Weights of a small GPT-style language model, trained from scratch on English Wikipedia.
Size: 8 layers, width 640, 5 heads of 128, MLP 2560 tanh GELU, vocabulary 32000, 80.6M parameters.
Architecture: LayerNorm before each block, learned positions, biases, untied embeddings.
Training: a variant of Muon for these matrices, 1066M tokens, 4501 steps.
MLP neurons of a small language model. Each row is named by its layer, matrix (down: output weights) and neuron, and shows model dimensions 176-303. Each number is 200 + 20 x the weight over its row's rms, rounded and kept within 0 to 999.
After each neuron's rows, "raises" lists the tokens whose logits its output raises most directly, leaving later layers aside.

L5.down22,207,201,225,224,190,249,206,206,210,220,214,210,208,188,216,200,224,230,194,231,196,196,172,234,203,208,185,180,245,204,189,195,202,177,217,202,190,223,189,174,205,199,234,183,202,232,221,242,169,209,181,224,237,202,205,192,204,179,219,242,173,227,217,232,248,183,197,198,233,179,208,189,239,206,192,189,216,207,190,216,214,214,220,199,212,205,180,207,200,196,205,226,217,240,243,215,220,201,199,166,212,204,209,227,220,201,186,207,166,190,204,221,207,220,224,201,218,177,219,203,212,272,192,186,237,215,175,198
raises: " established", " created", " arranged", " founded", " transmitted"

L5.down665,212,187,204,189,195,192,225,189,199,217,169,210,191,181,189,202,173,180,215,184,245,205,225,229,202,175,206,237,183,155,218,194,215,207,241,237,220,199,195,200,180,217,183,200,215,235,237,214,203,202,219,196,217,169,215,202,234,226,200,243,209,200,188,161,228,160,194,230,232,225,221,215,193,188,217,196,268,202,220,181,181,182,186,198,186,209,182,197,220,192,189,204,223,187,172,219,203,216,168,199,219,174,195,218,200,213,194,201,189,177,226,238,246,197,185,231,193,212,200,191,220,212,218,211,194,152,167,226
raises: " of", "of", " Rural", " Municipality", " belonging"

L5.down1692,176,192,214,240,199,192,195,217,196,224,205,241,190,197,214,204,212,193,156,176,214,208,204,193,193,200,198,166,229,166,211,203,187,191,210,214,161,174,196,218,199,200,183,199,202,207,176,195,188,206,193,183,168,193,213,196,203,191,216,216,214,179,224,198,181,231,202,198,206,215,197,185,223,209,186,170,187,268,196,202,191,191,196,205,182,221,203,189,201,176,190,192,224,187,169,204,200,216,198,208,239,209,194,154,185,169,179,203,187,190,242,248,208,193,189,224,194,201,190,218,251,217,221,211,207,183,207,191
raises: "es", "oc", "rug", "ever", "ese"

L5.down577,206,221,204,210,226,195,191,196,185,166,195,191,241,174,163,197,191,208,207,178,196,204,218,192,191,203,225,235,191,211,185,204,208,195,232,184,201,178,182,200,207,214,174,224,203,193,195,241,206,222,198,172,213,210,171,153,238,185,227,188,142,209,197,179,189,215,201,181,181,202,209,206,210,193,234,222,187,228,166,223,194,187,199,212,196,222,170,204,201,230,177,212,195,204,231,178,198,200,200,191,195,219,249,218,176,167,183,208,195,254,202,212,233,187,196,213,211,214,161,220,207,211,199,221,183,237,208,184
raises: "ager", "pil", "tern", " CF", "au"

L5.down2351,174,169,217,164,217,202,185,207,197,210,219,191,198,199,216,204,220,182,207,200,183,244,198,180,209,202,213,198,201,196,216,193,165,198,210,185,192,199,218,202,190,186,213,176,163,212,197,181,191,182,193,169,205,241,227,178,149,234,201,149,185,185,203,204,208,213,199,211,202,188,178,182,215,205,204,173,198,185,214,223,191,194,197,202,210,193,187,129,221,192,199,205,215,163,201,191,228,200,224,211,208,245,195,194,166,229,209,178,204,186,220,230,192,211,222,217,179,217,192,210,231,207,192,202,194,182,192,209
raises: " support", " assistance", " aid", " assistant", "teen"

L5.down17,211,203,186,221,204,197,211,183,175,222,161,216,187,182,206,181,223,194,204,209,218,183,199,205,221,198,172,190,217,195,178,218,182,216,201,220,188,205,224,225,195,176,179,192,213,219,184,174,200,196,224,200,194,192,227,209,186,211,215,180,199,175,174,189,208,218,212,223,226,196,195,197,186,217,197,188,199,202,197,185,197,223,224,202,188,185,224,192,211,212,195,200,180,222,177,223,216,185,183,205,200,199,207,220,217,219,203,166,215,226,205,227,179,213,229,213,196,197,201,251,208,170,192,181,218,200,246,200
raises: "ot", "of", "umi", "ob", "ott"

L5.down232,208,236,231,203,210,194,228,183,222,197,218,229,177,183,238,163,199,181,225,237,207,197,205,203,222,198,205,194,195,182,219,187,210,216,177,170,182,244,192,191,250,242,222,207,179,181,198,203,211,176,183,218,216,228,221,207,180,199,201,207,179,215,212,224,190,185,209,236,210,170,172,187,145,239,187,179,188,232,188,192,204,185,198,225,222,177,210,177,222,224,194,148,222,189,169,202,209,219,232,189,211,166,212,195,194,180,189,168,217,202,200,192,212,226,187,220,179,193,181,190,163,192,235,217,211,225,195,205
raises: " trade", " Carolina", " Pittsburgh", " Vegas", " Philadelphia"

L5.down601,206,174,222,220,168,231,183,202,208,179,188,165,222,167,206,228,193,171,201,218,173,204,181,261,231,174,201,222,173,177,210,197,197,199,181,154,163,230,173,212,182,208,202,177,206,209,175,187,202,196,214,210,237,198,196,228,201,160,209,213,218,240,161,223,205,200,236,201,183,137,185,193,197,194,222,207,223,181,227,213,213,202,203,210,226,161,205,196,172,169,209,231,219,215,237,187,188,203,184,221,197,194,230,207,215,198,203,205,194,195,197,187,165,177,182,194,176,217,189,212,188,173,224,205,180,192,194,208
raises: " that", " how", " whe", " say", " asked"

L5.down1744,201,203,162,178,197,213,189,178,177,216,224,199,237,206,205,228,201,201,192,215,201,193,211,200,203,198,203,183,183,202,205,179,191,237,177,204,200,212,200,184,219,193,222,191,147,258,195,197,205,206,182,203,188,168,184,174,182,239,207,199,226,194,178,174,193,184,176,224,202,227,200,209,187,188,198,237,180,263,185,200,221,201,193,169,216,224,155,198,174,192,196,205,187,183,211,194,207,209,198,204,188,204,208,166,204,193,235,216,223,193,221,204,195,208,203,176,221,206,180,204,159,204,216,197,193,203,210,203
raises: "off", "out", "ze", " spent", " served"

L5.down1888,207,199,193,209,205,193,179,216,216,217,181,193,173,210,198,187,201,188,210,192,199,203,166,229,216,220,169,210,196,206,214,205,199,248,209,203,195,219,232,195,215,196,160,192,188,194,201,210,204,212,196,210,181,205,233,197,183,209,168,189,220,172,173,166,209,206,245,224,203,176,222,166,174,203,192,194,165,214,217,170,177,194,229,225,188,212,184,231,190,197,207,210,220,223,181,242,199,192,180,188,184,202,213,179,211,186,193,171,191,193,191,179,180,205,199,189,220,203,224,180,182,207,205,238,181,138,203,199
raises: " film", " movie", " video", " series", " Film"

L5.down714,195,214,216,198,220,203,223,200,183,205,222,206,235,221,196,219,192,231,190,196,193,197,203,235,206,207,227,207,184,217,196,201,226,215,189,204,191,217,185,214,163,162,227,192,232,238,234,206,230,211,185,198,177,200,215,209,187,171,236,211,226,218,215,205,182,224,193,217,219,222,259,197,217,208,230,213,233,214,198,190,206,214,206,221,203,217,169,202,190,206,185,210,171,228,190,209,198,217,194,201,184,207,224,233,219,215,208,202,198,193,192,186,206,213,207,185,180,188,205,180,204,182,197,224,209,234,216,192
raises: "so", "with", "place", "where", "one"

L5.down393,172,200,207,221,216,202,181,257,222,242,182,204,190,183,194,202,198,182,189,208,194,197,211,224,208,201,213,213,199,198,192,200,146,199,207,171,197,176,230,199,187,174,200,195,235,243,191,239,184,216,208,208,193,191,214,217,217,205,219,200,196,213,189,233,208,218,191,191,202,182,170,193,187,183,223,225,203,176,216,190,198,238,220,181,166,189,187,211,197,219,225,175,218,180,186,189,200,215,205,202,197,201,180,197,205,193,198,227,188,219,189,223,180,222,196,216,186,234,181,190,183,191,178,169,208,212,195,173
raises: "h", "hy", "her", "he", "hon"

L5.down2347,194,171,212,208,191,163,229,215,188,203,199,181,178,174,191,251,205,223,226,224,201,192,198,222,217,194,188,212,200,182,217,189,222,181,204,206,182,215,204,199,209,193,182,230,183,204,174,192,174,224,174,195,195,196,230,201,167,213,223,205,171,141,215,175,219,201,195,224,158,207,198,212,209,221,196,192,197,246,241,193,190,184,207,178,233,241,212,174,185,229,219,193,177,199,176,171,195,220,177,167,224,213,217,183,208,206,205,185,248,205,234,190,197,158,188,211,164,212,207,216,193,184,182,172,186,176,176,212
raises: "nai", "ku", "take", "ka", "ki"

L5.down1418,159,196,214,231,206,178,198,216,216,221,197,210,201,183,184,207,222,178,219,217,213,177,198,206,180,212,214,189,209,195,201,163,204,200,174,202,233,203,205,205,199,186,193,173,227,203,191,159,178,182,158,175,182,221,214,178,190,206,239,209,248,212,191,203,201,205,222,233,215,212,175,194,203,203,215,215,209,223,183,202,221,190,193,228,217,226,190,219,198,198,214,219,200,214,204,182,186,208,188,191,198,180,180,199,194,210,210,213,214,195,213,225,219,176,187,162,186,207,211,207,230,243,223,208,211,227,252,253
raises: "zen", "gg", "il", " down", "gs"

L5.down1346,218,236,219,217,185,209,238,211,203,184,230,173,187,150,196,198,249,193,180,158,208,166,219,169,210,231,159,226,238,204,219,198,219,160,187,160,217,191,200,190,209,185,184,206,188,191,196,207,212,235,220,230,158,211,179,231,200,204,199,209,208,218,230,218,211,193,197,197,208,175,209,199,209,197,233,215,204,180,213,191,185,193,182,202,169,176,220,189,185,208,189,211,192,190,235,221,227,207,215,188,193,255,229,210,185,210,205,227,201,186,200,168,220,220,206,195,185,249,239,190,176,178,214,194,198,197,228,205
raises: "board", "fight", "aged", "py", "pie"

L5.down1082,215,197,201,211,184,164,203,195,182,176,202,174,205,212,192,162,211,218,220,184,202,173,220,204,212,213,208,242,199,168,216,213,166,202,188,206,194,225,176,177,205,212,178,207,199,204,226,169,230,154,215,196,210,188,205,218,194,175,188,254,192,176,189,203,192,204,181,182,224,222,224,227,172,195,182,190,207,231,195,177,165,259,242,206,221,215,199,227,202,162,204,169,224,202,199,187,222,200,216,175,206,176,178,159,195,187,159,183,236,196,177,211,196,197,214,184,191,222,213,197,231,203,195,205,194,218,232,210
raises: " possession", " use", " lot", " former", "ign"

L5.down1911,217,216,196,197,179,195,206,222,207,204,176,215,198,200,165,183,186,195,207,199,173,204,234,216,227,220,239,194,196,187,208,178,203,202,185,207,204,196,177,173,218,169,180,214,223,199,237,193,231,218,241,217,194,182,194,207,198,179,193,211,185,188,161,208,198,219,216,189,181,194,200,176,224,185,246,212,230,170,162,215,243,227,205,223,219,178,204,207,166,197,188,191,195,226,214,226,201,217,222,187,208,156,211,183,196,170,215,211,173,198,188,209,215,177,214,183,195,187,194,276,218,193,215,173,186,189,191,177
raises: "stage", " pose", " stage", "ret", " form"

L5.down136,216,189,191,187,233,214,173,203,170,219,232,230,212,237,180,196,200,195,206,206,204,136,205,212,207,217,143,197,197,207,194,217,183,203,175,229,173,198,146,192,216,204,223,189,218,230,203,200,188,220,217,210,220,217,212,217,193,225,193,183,244,200,178,239,215,197,185,179,205,184,197,231,241,184,204,225,191,219,203,174,187,180,179,209,221,200,179,187,203,205,172,189,199,179,211,233,229,196,175,221,207,201,181,213,212,221,194,191,229,171,228,186,217,189,210,274,202,178,219,198,193,229,219,222,186,229,209,203
raises: "ologist", "pin", "ology", "ological", "logical"

L5.down2015,229,190,198,204,176,166,198,166,233,229,218,188,210,172,164,235,207,156,217,236,217,215,211,230,189,188,231,205,212,217,193,197,226,194,227,205,261,207,219,210,221,180,198,208,205,171,179,176,204,181,227,199,204,188,210,199,230,218,175,236,209,207,187,194,183,173,209,193,182,175,195,223,212,193,180,175,208,257,182,180,252,219,170,202,195,187,211,182,170,186,204,228,191,197,233,221,204,225,200,183,200,210,191,196,160,203,195,174,221,212,222,188,204,236,181,190,234,210,198,237,203,189,197,200,202,189,191,179
raises: "n", "ner", "ning", "yn", "red"

L5.down436,202,213,222,186,220,185,178,200,195,187,235,213,161,199,196,209,227,197,182,223,209,193,217,197,185,202,155,199,225,208,218,202,176,157,190,214,251,224,184,195,182,179,205,191,189,207,198,201,180,203,183,188,231,202,173,204,211,204,215,194,172,194,223,235,228,163,172,233,199,215,199,182,215,187,196,206,207,190,188,183,192,228,195,210,207,202,191,203,208,202,181,195,180,213,191,258,199,186,156,175,221,155,176,224,197,173,239,155,195,184,211,192,167,206,193,213,213,210,218,227,221,173,197,189,216,164,201,209
raises: "ed", "gli", "em", "the", "bat"

L5.down376,210,185,188,210,198,191,202,204,213,179,209,196,173,185,200,173,246,209,205,183,216,223,204,195,178,213,193,200,215,201,198,214,187,206,200,218,172,202,226,203,218,244,194,180,216,216,204,169,177,218,226,195,209,188,201,232,219,213,196,192,191,176,199,233,214,189,201,194,225,193,213,219,166,203,207,187,210,164,216,180,222,202,171,177,196,200,202,181,188,182,186,184,204,204,246,182,203,237,198,158,163,199,173,225,232,184,190,178,155,190,201,187,190,176,158,225,210,195,175,159,222,211,160,165,204,168,198,188
raises: " 11,", " 9,", "tur", " 12,", " 13,"

L5.down2317,210,188,191,182,212,215,193,208,206,195,208,211,200,215,185,209,227,191,199,194,242,206,229,237,204,206,192,208,218,193,227,220,181,229,202,205,197,208,217,200,195,247,207,179,178,192,197,198,213,222,214,223,210,220,192,203,190,195,204,185,231,206,210,220,197,215,198,233,248,184,214,194,225,173,220,220,203,243,223,241,223,225,204,210,207,242,208,206,206,218,186,200,185,227,201,216,212,178,224,185,227,203,186,232,224,182,206,229,194,203,215,234,214,237,196,236,221,236,211,209,188,231,214,190,221,189,210,197
raises: "iel", "ability", "tical", "ography", "rate"

L5.down2196,167,213,222,198,189,191,156,217,144,186,256,199,175,223,195,208,197,183,228,231,185,189,193,206,186,183,199,168,209,205,205,198,212,228,165,185,191,200,195,211,213,235,201,188,195,202,209,210,200,197,194,206,193,202,195,169,217,190,187,216,210,184,238,240,191,186,201,196,191,197,188,234,194,177,231,169,219,221,211,188,190,202,211,212,204,202,179,200,222,210,232,165,226,215,208,231,223,215,179,216,206,210,213,173,206,207,185,187,199,165,192,185,212,236,242,207,198,199,202,203,193,216,192,198,189,194,188,233
raises: " he", "n", " place", "ll", " to"

L5.down1919,218,176,233,221,169,202,201,191,204,188,201,212,218,188,209,213,215,198,214,219,179,204,172,220,215,209,206,221,246,185,236,203,218,160,189,210,212,214,201,213,192,198,197,175,214,213,227,218,210,201,181,192,224,191,204,232,180,179,189,217,218,193,201,217,203,195,204,208,195,211,226,224,208,196,201,177,178,209,203,210,169,214,185,226,218,200,208,224,181,185,207,195,234,196,221,237,210,192,223,215,193,207,228,182,217,239,226,219,192,187,203,197,206,213,189,169,198,178,221,221,215,199,233,188,179,214,211,233
raises: " it", " It", " me", " no", "It"

L5.down83,184,203,199,226,185,203,186,159,195,172,229,219,208,211,216,201,197,164,225,186,141,203,177,171,223,191,183,208,182,210,197,224,197,218,190,212,206,190,216,198,181,214,198,183,214,164,162,207,201,179,178,230,201,202,183,185,177,190,218,190,253,214,191,198,217,212,228,179,226,167,228,199,240,179,191,196,173,206,211,190,175,172,196,215,220,219,179,225,195,203,180,182,225,230,183,179,173,175,203,175,170,216,194,191,181,231,184,217,211,209,217,225,172,197,221,178,196,243,208,236,231,200,182,192,193,172,193,217
raises: "ia", "se", "cho", "si", "vi"

L5.down518,196,223,204,205,205,212,192,211,203,178,241,180,190,211,168,200,203,188,210,218,196,226,162,202,171,196,169,172,216,196,222,192,178,229,192,182,192,178,227,199,195,196,209,203,193,174,241,207,206,196,220,190,170,200,216,195,215,236,193,180,196,212,212,199,192,214,179,207,151,206,215,196,255,220,222,215,192,178,236,214,193,198,183,222,183,196,184,202,215,203,180,172,204,186,204,192,212,220,211,205,207,215,247,194,175,200,176,218,192,218,188,216,184,220,166,193,226,224,185,205,207,203,192,241,234,204,193,224
raises: " generation", " production", " composition", " selection", " writing"

L5.down703,174,203,192,211,207,244,182,221,206,188,178,217,220,192,190,188,167,208,218,215,217,192,187,203,191,204,194,205,192,191,214,207,207,223,152,175,144,224,185,162,221,212,185,195,174,212,207,208,205,216,190,212,190,184,190,235,214,187,207,217,181,205,197,219,199,191,155,175,194,188,222,181,197,226,201,193,164,195,160,215,225,187,185,197,209,176,220,221,176,249,198,211,144,172,184,192,219,208,217,225,199,185,216,221,212,198,194,200,225,203,210,184,193,220,215,187,247,188,183,199,198,184,204,174,223,214,218,198
raises: "6", "1", "16", "3", "8"

L5.down289,210,199,207,193,223,215,204,226,211,195,166,167,212,190,205,224,188,194,183,192,199,215,220,198,250,203,224,185,223,206,189,174,186,206,205,192,223,188,203,180,221,185,192,137,208,179,192,223,194,187,193,175,184,222,224,194,253,238,244,187,199,206,189,229,199,227,209,219,209,229,208,197,227,186,203,164,147,218,213,217,185,207,206,163,235,176,194,195,232,212,216,219,204,228,208,211,184,177,202,190,195,197,191,223,244,228,189,205,210,203,152,190,235,220,210,175,203,178,197,190,196,205,201,222,198,182,190,204
raises: " ", " USA", " C", " B", " S"

L5.down2190,214,201,203,251,180,193,224,218,203,174,159,176,214,224,246,203,174,198,205,218,207,203,206,184,216,214,179,205,209,241,183,175,225,181,175,213,203,187,181,196,202,150,193,185,219,220,176,210,182,153,197,186,213,210,220,192,208,167,213,172,176,157,172,171,205,218,208,205,198,192,176,225,177,198,189,187,195,217,215,193,223,184,249,192,224,210,206,225,213,200,206,215,172,189,190,216,207,235,221,181,188,211,194,212,170,196,206,186,186,210,180,215,207,203,219,211,194,192,198,174,237,214,206,193,251,205,208,228
raises: "red", "re", "rea", "her", "ress"

L5.down891,205,213,172,178,207,183,204,186,222,218,195,209,202,196,188,201,224,248,210,164,222,207,207,189,221,208,204,164,200,250,162,179,203,199,207,197,227,210,199,236,232,177,185,197,170,195,217,206,165,196,200,227,206,172,197,241,161,211,160,193,198,223,201,181,226,205,216,219,200,176,191,194,215,203,202,206,212,198,198,204,183,195,174,213,192,213,188,164,145,203,170,226,217,214,167,191,199,216,207,198,194,215,195,234,228,189,151,218,216,210,248,208,174,214,213,208,183,176,191,213,216,201,188,183,210,176,221,195
raises: "ong", "ons", "um", "on", "ung"

L5.down1437,239,199,200,228,241,207,202,190,193,219,173,220,195,225,204,198,204,198,193,192,218,224,206,233,154,210,230,219,192,210,168,199,232,205,207,175,222,196,185,199,204,197,209,199,210,188,178,213,227,216,207,189,187,187,237,181,186,198,178,189,205,221,170,201,198,218,183,214,195,211,175,178,232,171,243,192,176,195,227,194,174,193,175,241,214,184,196,201,210,187,211,177,213,202,185,211,139,219,186,215,161,207,202,216,204,218,196,214,190,217,176,184,207,184,155,201,179,212,209,207,183,211,212,172,217,222,220,211
raises: "han", "hor", "ho", "hn", "hr"

L5.down841,162,175,179,173,225,199,213,201,219,182,195,156,197,176,143,222,215,192,215,186,198,157,209,194,190,186,203,207,204,174,213,200,213,231,222,192,176,204,184,184,178,221,184,233,220,222,186,176,209,230,202,178,240,190,185,167,185,222,217,167,191,196,204,187,217,189,170,200,219,175,214,199,210,188,162,202,205,190,225,208,185,249,183,198,195,205,191,207,231,186,174,199,209,203,213,186,206,219,252,189,190,210,221,202,211,179,218,224,198,166,220,190,211,239,184,195,144,230,171,184,177,202,218,186,196,202,206,183
raises: "ting", "ling", "nt", "est", "we"

L5.down1096,188,182,235,195,186,180,239,200,209,211,225,221,211,160,188,219,220,246,209,221,210,204,171,187,230,184,217,192,218,202,217,213,195,201,223,187,221,181,193,195,201,182,164,198,160,215,204,189,185,200,187,205,178,170,202,186,202,162,191,199,203,205,201,173,209,167,172,210,193,206,209,187,197,216,167,177,192,212,208,200,202,190,203,218,232,215,210,209,191,199,194,207,208,188,176,240,203,198,182,212,195,196,201,220,197,205,202,195,197,183,203,216,191,186,222,190,197,226,180,218,218,192,225,203,211,187,217,236
raises: "ota", "ister", "ot", "o", "ox"

L5.down819,211,223,218,148,216,167,189,218,208,171,229,181,202,231,230,193,195,174,208,200,195,173,188,194,195,185,194,222,193,193,238,221,193,171,215,210,221,173,174,205,215,205,249,158,178,216,179,227,202,156,184,209,213,209,189,198,251,215,213,210,220,204,201,219,195,206,188,216,218,184,191,204,208,211,209,185,246,216,214,181,173,195,225,189,227,200,195,162,203,221,203,171,223,199,218,188,214,184,180,196,211,243,215,164,167,166,199,188,175,210,174,220,221,218,161,202,223,205,195,204,210,214,192,197,215,173,225,205
raises: " about", " the", " what", " whe", " where"

L5.down1122,219,207,186,207,202,205,226,254,195,198,174,201,196,240,214,203,173,188,169,194,219,199,194,184,222,215,159,196,236,173,167,204,173,198,195,219,183,190,188,186,171,178,217,183,188,223,188,201,175,217,183,188,214,184,201,209,188,200,198,216,208,199,227,236,209,227,174,228,228,182,201,186,211,173,183,171,193,234,175,204,160,216,220,207,225,185,201,176,233,205,179,213,210,194,205,178,180,191,199,221,242,187,165,209,178,173,229,191,154,204,213,188,185,199,196,231,182,231,188,187,217,172,251,204,217,220,214,215
raises: "h", "hin", "ho", "he", "ô"

L5.down1347,220,234,214,181,228,194,208,214,230,199,212,217,229,237,198,230,229,207,222,218,202,183,194,206,218,166,194,188,198,187,213,196,217,216,182,188,201,223,222,216,196,159,220,218,202,202,215,212,214,199,204,202,215,194,217,275,188,220,189,199,220,241,229,237,218,232,227,208,218,236,188,217,223,196,195,202,180,218,200,222,210,187,189,232,225,204,212,208,185,216,164,193,207,242,177,228,203,208,206,181,218,174,191,203,233,233,233,205,235,184,192,193,229,199,202,223,210,265,186,219,160,220,193,189,214,215,203,202
raises: " 67", " 71", " 33", " 61", " 66"

L5.down1047,235,220,183,204,191,225,226,229,185,202,218,221,225,193,183,200,180,216,221,213,218,177,207,208,227,187,216,204,187,194,233,205,199,205,192,228,222,192,219,174,184,196,212,192,199,194,176,195,245,185,193,172,222,198,212,196,220,203,204,212,220,215,189,242,235,176,192,188,226,207,171,252,176,211,218,199,187,195,203,177,230,229,209,165,209,209,221,170,195,216,197,215,172,229,199,183,203,210,214,203,218,202,221,198,182,202,212,211,183,190,211,213,208,208,212,214,205,198,207,198,212,221,217,213,191,208,176,181
raises: "e", "ea", "tter", "ure", " issue"

L5.down2007,188,201,201,186,212,224,198,169,205,167,201,197,213,185,204,182,220,211,194,201,215,233,241,188,215,212,258,157,144,201,203,214,203,191,203,198,169,180,202,217,229,180,208,223,162,176,203,235,184,145,230,219,203,198,187,213,187,182,207,201,204,212,220,226,229,243,202,233,200,187,200,192,220,226,177,224,175,204,183,192,208,197,198,207,160,159,206,196,208,205,213,209,179,181,210,218,200,184,224,188,188,184,219,223,199,207,188,213,199,185,206,227,168,192,210,220,217,171,181,221,214,171,217,195,165,203,173,218
raises: " running", " passes", " safety", " corner", " pass"

L5.down810,196,199,202,214,219,210,182,192,179,172,204,223,172,207,200,216,224,220,170,194,178,204,192,165,207,202,203,193,205,193,206,182,181,215,190,209,208,204,205,165,225,168,183,212,219,184,251,195,215,218,182,198,201,224,197,255,198,207,195,178,253,224,183,214,184,231,201,231,188,197,204,222,187,194,188,228,196,208,224,214,173,176,203,204,229,196,194,219,237,191,180,199,169,161,219,195,208,210,214,207,205,200,173,176,218,184,171,191,229,204,187,197,161,204,210,218,199,164,163,180,231,237,172,232,195,203,206,196
raises: "2)", "80", "3)", "10.", "1."

L5.down1997,240,189,201,199,192,197,175,198,184,189,211,231,213,215,207,240,227,245,175,190,193,192,218,213,192,228,198,197,187,178,183,160,215,203,171,197,209,155,210,221,211,167,197,168,185,187,225,193,202,183,187,175,204,194,238,212,191,183,214,173,209,187,258,187,240,198,209,167,246,189,197,202,182,197,253,222,154,222,228,203,227,186,222,221,196,232,209,183,220,201,203,203,209,187,196,207,136,179,187,195,227,262,217,223,194,211,202,176,207,218,218,206,164,223,222,220,208,223,188,199,205,232,170,176,195,192,170,165
raises: "him", "cat", "mi", "mate", "hi"

L5.down2522,198,252,177,208,261,225,211,227,208,215,210,203,191,233,172,179,208,209,222,201,183,187,247,187,231,191,229,195,179,189,233,198,220,242,220,227,201,193,196,199,219,206,191,224,182,207,228,248,214,181,196,222,173,228,186,197,219,212,243,212,160,222,231,193,213,216,214,208,189,205,237,166,234,167,175,187,189,233,193,171,230,204,206,201,204,214,204,217,218,201,226,163,178,192,214,212,225,221,181,180,214,203,222,209,188,194,212,184,200,208,226,244,229,205,160,177,233,199,191,226,180,201,238,215,231,191,239,196
raises: " if", " for", " without", "ly", " so"

L5.down906,189,229,209,179,158,192,172,206,178,224,186,209,220,234,206,197,172,238,181,186,190,190,209,202,186,220,211,189,247,240,208,196,204,239,198,196,182,200,200,225,236,201,197,176,197,189,208,202,218,225,180,192,189,206,214,185,224,203,183,208,186,192,182,195,184,197,181,216,183,209,197,226,213,202,198,191,214,164,157,201,208,180,190,166,165,194,190,217,183,173,195,223,187,239,199,205,205,238,208,198,183,172,208,218,195,219,186,155,180,200,185,196,226,172,198,147,175,193,210,179,173,193,164,149,213,227,194,192
raises: "al", "day", " Again", "trick", " stage"

L5.down2373,205,209,221,196,219,170,189,186,180,169,190,191,186,233,194,229,208,204,219,221,202,189,194,188,201,206,201,283,183,179,182,214,193,212,201,182,163,189,168,178,219,231,218,184,216,204,173,226,185,209,218,175,198,226,228,208,198,222,222,209,200,188,184,216,175,240,196,196,207,216,181,190,183,183,217,222,197,227,179,193,230,210,173,209,167,209,218,209,237,208,185,233,252,196,183,220,223,230,174,201,198,225,149,180,169,220,234,219,212,177,199,199,224,212,190,226,189,197,190,234,209,215,233,221,215,201,233,245
raises: " of", " interview", " broadcast", "ating", " match"

L5.down532,208,218,210,203,192,214,174,206,209,201,231,195,201,224,203,202,196,266,202,189,184,221,173,203,245,216,232,225,205,190,206,211,220,185,217,198,207,202,236,228,232,212,199,210,183,190,198,191,187,184,229,184,170,175,170,210,192,160,201,172,220,182,188,226,174,199,195,210,191,191,204,190,226,204,231,221,185,208,192,201,172,242,214,187,171,216,197,188,195,194,220,226,201,182,230,177,242,210,155,193,197,188,176,205,191,204,206,210,190,217,199,214,241,187,180,208,196,199,216,191,224,232,186,205,188,202,205,160
raises: " events", " content", " destination", " kids", " parents"

L5.down694,229,201,214,202,250,209,178,185,227,199,149,202,190,214,223,225,160,231,187,175,211,226,207,236,199,214,214,257,215,204,201,216,198,200,213,180,176,172,189,181,180,223,222,148,203,190,251,220,178,199,233,158,203,211,204,197,221,216,232,207,175,201,190,162,208,199,197,224,222,210,198,199,191,205,214,207,190,181,213,188,210,203,227,180,201,204,198,214,225,202,189,226,194,202,199,185,180,210,211,207,229,233,187,198,183,205,185,213,158,205,181,214,168,229,212,195,216,198,184,212,207,190,225,214,186,193,230,218
raises: "ite", "ike", "etter", "ole", "ites"

L5.down52,230,212,202,220,250,185,216,200,191,213,200,185,186,210,197,212,198,217,231,213,204,186,175,183,196,202,179,180,233,201,191,217,191,170,217,170,194,204,209,220,203,233,207,200,185,226,219,209,202,196,202,182,230,192,221,231,208,204,210,224,232,205,212,161,220,196,201,174,178,190,197,211,205,204,178,190,222,211,241,221,220,197,181,201,210,231,206,189,155,222,200,178,155,213,211,211,200,202,163,194,154,198,225,195,222,207,190,208,170,200,214,212,193,187,195,232,180,194,221,226,204,152,221,227,238,195,188,244
raises: "ure", "time", "wick", " issue", "red"